From a checkpoint of a small transformer trained on Wikipedia.
Architecture: LayerNorm before each block, biases, tied embeddings.
Training: a variant of Adam for these matrices, 1027M tokens.
MLP neurons of a small language model. Each row is named by its layer, matrix (down: output weights) and neuron, and shows model dimensions 0-127. Each number is 500 + 50 x the weight over its row's rms, rounded and kept within 0 to 999. Numbers have three digits each.
A block is one neuron, or neurons of one layer that tend to fire together. After each block is what it responds to, as a language model described it from the Wikipedia text at the highest values.

L9.down424:520452452442503488560464502467484570471522544505459523512507436518504464444528480503509585481423469558573435518503552447500526619540436416516513517438558432492500460521459496520433454494447489540502469525506484603526545518608594464501529418473511491578490505435600499559551571453485525438557493471590508431398489383448561400475449522535541521585446530484506581517501473525522458474453
L9.down661:456524476499455490485513550537497446491494484527507537491489553519492457525444428493504540487447532471346468436553456484612496517588465570441483481509518577517528496457454543570480537449619560512485489504544571529486510617507531532497483598532428523519538489538601499462552558513401494474577376423456527514485504484432487488615491483485474506483473478446490572561483553536489524477445
L9.down790:489539478537539591508443454454546496386611496546507457528550500494387516598459469598429606510449530475468565610489404478501558588541399479485508464550414459447469469511595531457439538466563513448471561491411592530503540494527437427511515492528475543568505486474433583499441516542511513517449512495532540506554515423475475460432470529513433405576524498508551522497528530515464457489460
L9.down825:591438497586523511601522541472471448445550507563469489487529523551545549548456380455503517462523591523431438448570464458466544612454511501570459373553450528409508457427463479487474539420448579536593501476491510414572460479565592470579523519461567541532487463484513497407506516522439521497492346453491469569561449521573442554501434532572485501536504491509419519468471448505487550412522
Responds to: Abstract-noun word endings

L3.down155:445414386591495525513439470440521466451470565547549528500478517568545567550538501523569558339477464514501448480573481510424518605478511531530479504458529570518466486444496447572497512480502391433538444513487487509442491541510438514492573581464498495618516480532570546456505538457512502382469481435458484388477575512432467530513515448545498487419405538479543439488557423538439523538523
L3.down266:476457528441533530505497471447527506446548458630483541514467543452548453531501563481479535490568567577440550581530460463499531451536521453478487500481555460545536533577501522533500466384502458508594452392308475552505505540408489530500496436558500548537440550508455550553472429571544553470444582529584458440495445473530619462463519510454481554478649473632473469553478475549505432536546
L3.down312:475612406552565498471554508519412476427551429466523470508514507559438559470415415542601440537558567491483465472519517430492537444473463408460490466530512571532498549470436498547552541522496454495448540467491508504518436531532529426510465531526498417534419467491534516497557535508432469484530613584530491468576491570484446502502555542559569513455429509544482542499475481514527501464453
L3.down866:514547569539477608473557473435488474490507487494565457489479500469484521462448464579569563517454496392449522459527481424443613472491495561548480517456374598443503473521483519528467442517505503478517499552475451440464502409541538598405495516546430430500444489444487519383519523542585518529527558481477464468489510465513514451507499503418515466434499461543505538413506492473496547471574
Responds to: Word-initial stem fragments

L9.down587:463459542500519493471512516459516575494517502494458560536491518531568477505443603474533455494527464470434451432472530461520453562517599449530501512509471396526450452436455467529550532470516519415493543536513518441480466406536486543591444464377534559494546498520549443560587435581506481533415601524512466509619445554547510575459506428518532499423531537508407521489494425479531467466545
L9.down628:477497574521573463415582501441477446494538486471556519410540478492398536541463541492524520535489553514473507516526470483476493559391457518548532373502417474477548484429542439540499554529610448493487455576549461488459504515484589534494535471439517629453570463517480463460450528526473501475556375491570419608447540525582564527512549533465583438462416526534457649464541480517504527435501
L9.down657:451547524499449483509424550468463422438464485477449557508598522531548519540547537484527572504461501401462618533450535518465494482442584479484504597553545479392410618521477563568492450478435418504490535400518523418404479614462448525498404502456495474598535653466552620521515426590505586533482478525467519364536479480579457510502540499524514492580538413510519529435481523532433558437495
L9.down728:502529486365548483427497481586525436433518458433545409559469469479434489493511550520637392517460555485602484512502584514467515447580554529511508540496464594473466478493501501557547551490496540499447555395530515500485409575526516525498536536495505465530533535510526533473570574459497515490473520547483489542468506517527538494419491570429442408498505512436507541518546533427583512513469
Responds to: Digits after decimal point

L5.down1015:468505467462547612502560509547491459466508446508559462473478433539425545471506480538445435483493504553478484446513488492538528407472636441437524536550429469531541593487521491471500533577444497457394565557562478498430473511492507580488439479456409496425484592546417572630484433516526504519572404494525453555502550512549503453511417472488466608498502496494469592564434490488516481442426
Responds to: Verb stems, relative pronouns

L3.down378:510527504460465495533455584482516387442460494478433465478501499513518570625486522457572561562351450482504512532498524472472422475508520492508517580512408487505536308432516489525524468424562463537528471454440533526550563464655478568510477503501542456502478543476586509437461533453522551499503353430560525458515495451496526451538416494487599491577586520505481551568502506557566557523466
L3.down508:474429502556542490452464444520501510472533479538407466491506513467570544439358485528551486618554474519438530535523431548497474621519599547603473573458526530486492526498524498495506513475483444401445485487443534541520513491549575498441495475587488468479496464586515500438491546405469576515583387536465465409496450461547549538512469508480499492539556546536518484527466474495722569498525
L3.down679:419459471479515431441447571471534483462471462450552453465504511423610475495612513476502438540494491520540574520522427421543434451439547474556593518504538497611471461448565500410542554424673555537513444510446540516531557456525464547515475485479477441483641504521475520494459510553603516424520496488576489437505460518512558423475536508428501565483562476571531508496505512505513484516429
L3.down915:506512546387549436472492502580572424511621404526456461439481455473499529555527544477521534457490478465510551465509630459515554484531490478476490562487483533499521380480402466448486487448501510458457413576527525432577525439645508438515490528530528489509544523559549491497440483486544563499505466585596524437492502519503470481428500548533519523439478541555467517586503377518578491528490
Responds to: Numbers in stat tables

L5.down229:562399411407497487539490537626588452443476481526493623464612539500533559522479503489526427417465529429532488519522497497479516430401529483492489550508543555507452451526475526547396484529482485448468510448563489482515549500462460475576546428494558413497510570550542583397501447455484568560493523474464505484478527579469464601435541582525457486459530497496395503478524543467494486533533
Responds to: Predictable template continuations

L5.down624:415513413528523476498485560573540448468511469501484445499533553427590521604593477562453474522519520603591411545450507529423504451459460555505498553459524458495557436445496486442482448507446573521513488496486496448520579471492410510543492521528437460492561559509496549484520487488435543522418526520558445483422507436532340499488460410488553513534430490604506551518441566515574502538445
Responds to: Numbers in table cells

L9.down109:566464385435465433528583476566363542622422605512395527540471513612589436441528531533465557555480509544535493481604591478525593486480546547492589475546472501523567441533454512477482500528444460505505556527476351429428512402432433518486502436506468426469460409475513520429477473498486437518551500513557540474569594554522461522551490486477507420528460486477488461412520557514520524550511
L9.down208:423515493576552548488544467451492493452550476434542524449679509479518495438528470506442534508556535396588547520503528509520606480459518491623567523452459534466507531422535551468479546521486403439563498532504529495481441457434499529535486443543485473466481489566553507549570469429478498499611577445460461458312546467476501466472475514501569480595482543518509511471504570482547510478429
L9.down725:549475492449541482477525561544536513484482512559466473445547452463495527505498520502497560539388553543459491477480469507492447496464439518479567490343503482556496613563531437491557409455473406507526491546498527539503528496456508457609482435550564635466514506410473473431519572529536458431489391554538484506483496480572576546475456478498562428504531500429518543500471452437470444482451
L9.down775:463529555525491501607521500518553451475464509497470547503533379551436455528459552496477513515481535548445409530463458553539579561542484587521468578599518466571530489528510548491572512451509443572494425486543493464565452477500525458407548490548585435485493353448512445494529517476492415513517397528465468514536522416582542484534605507489552551574456499351498401482506540584468467409438
Responds to: Early word-piece continuations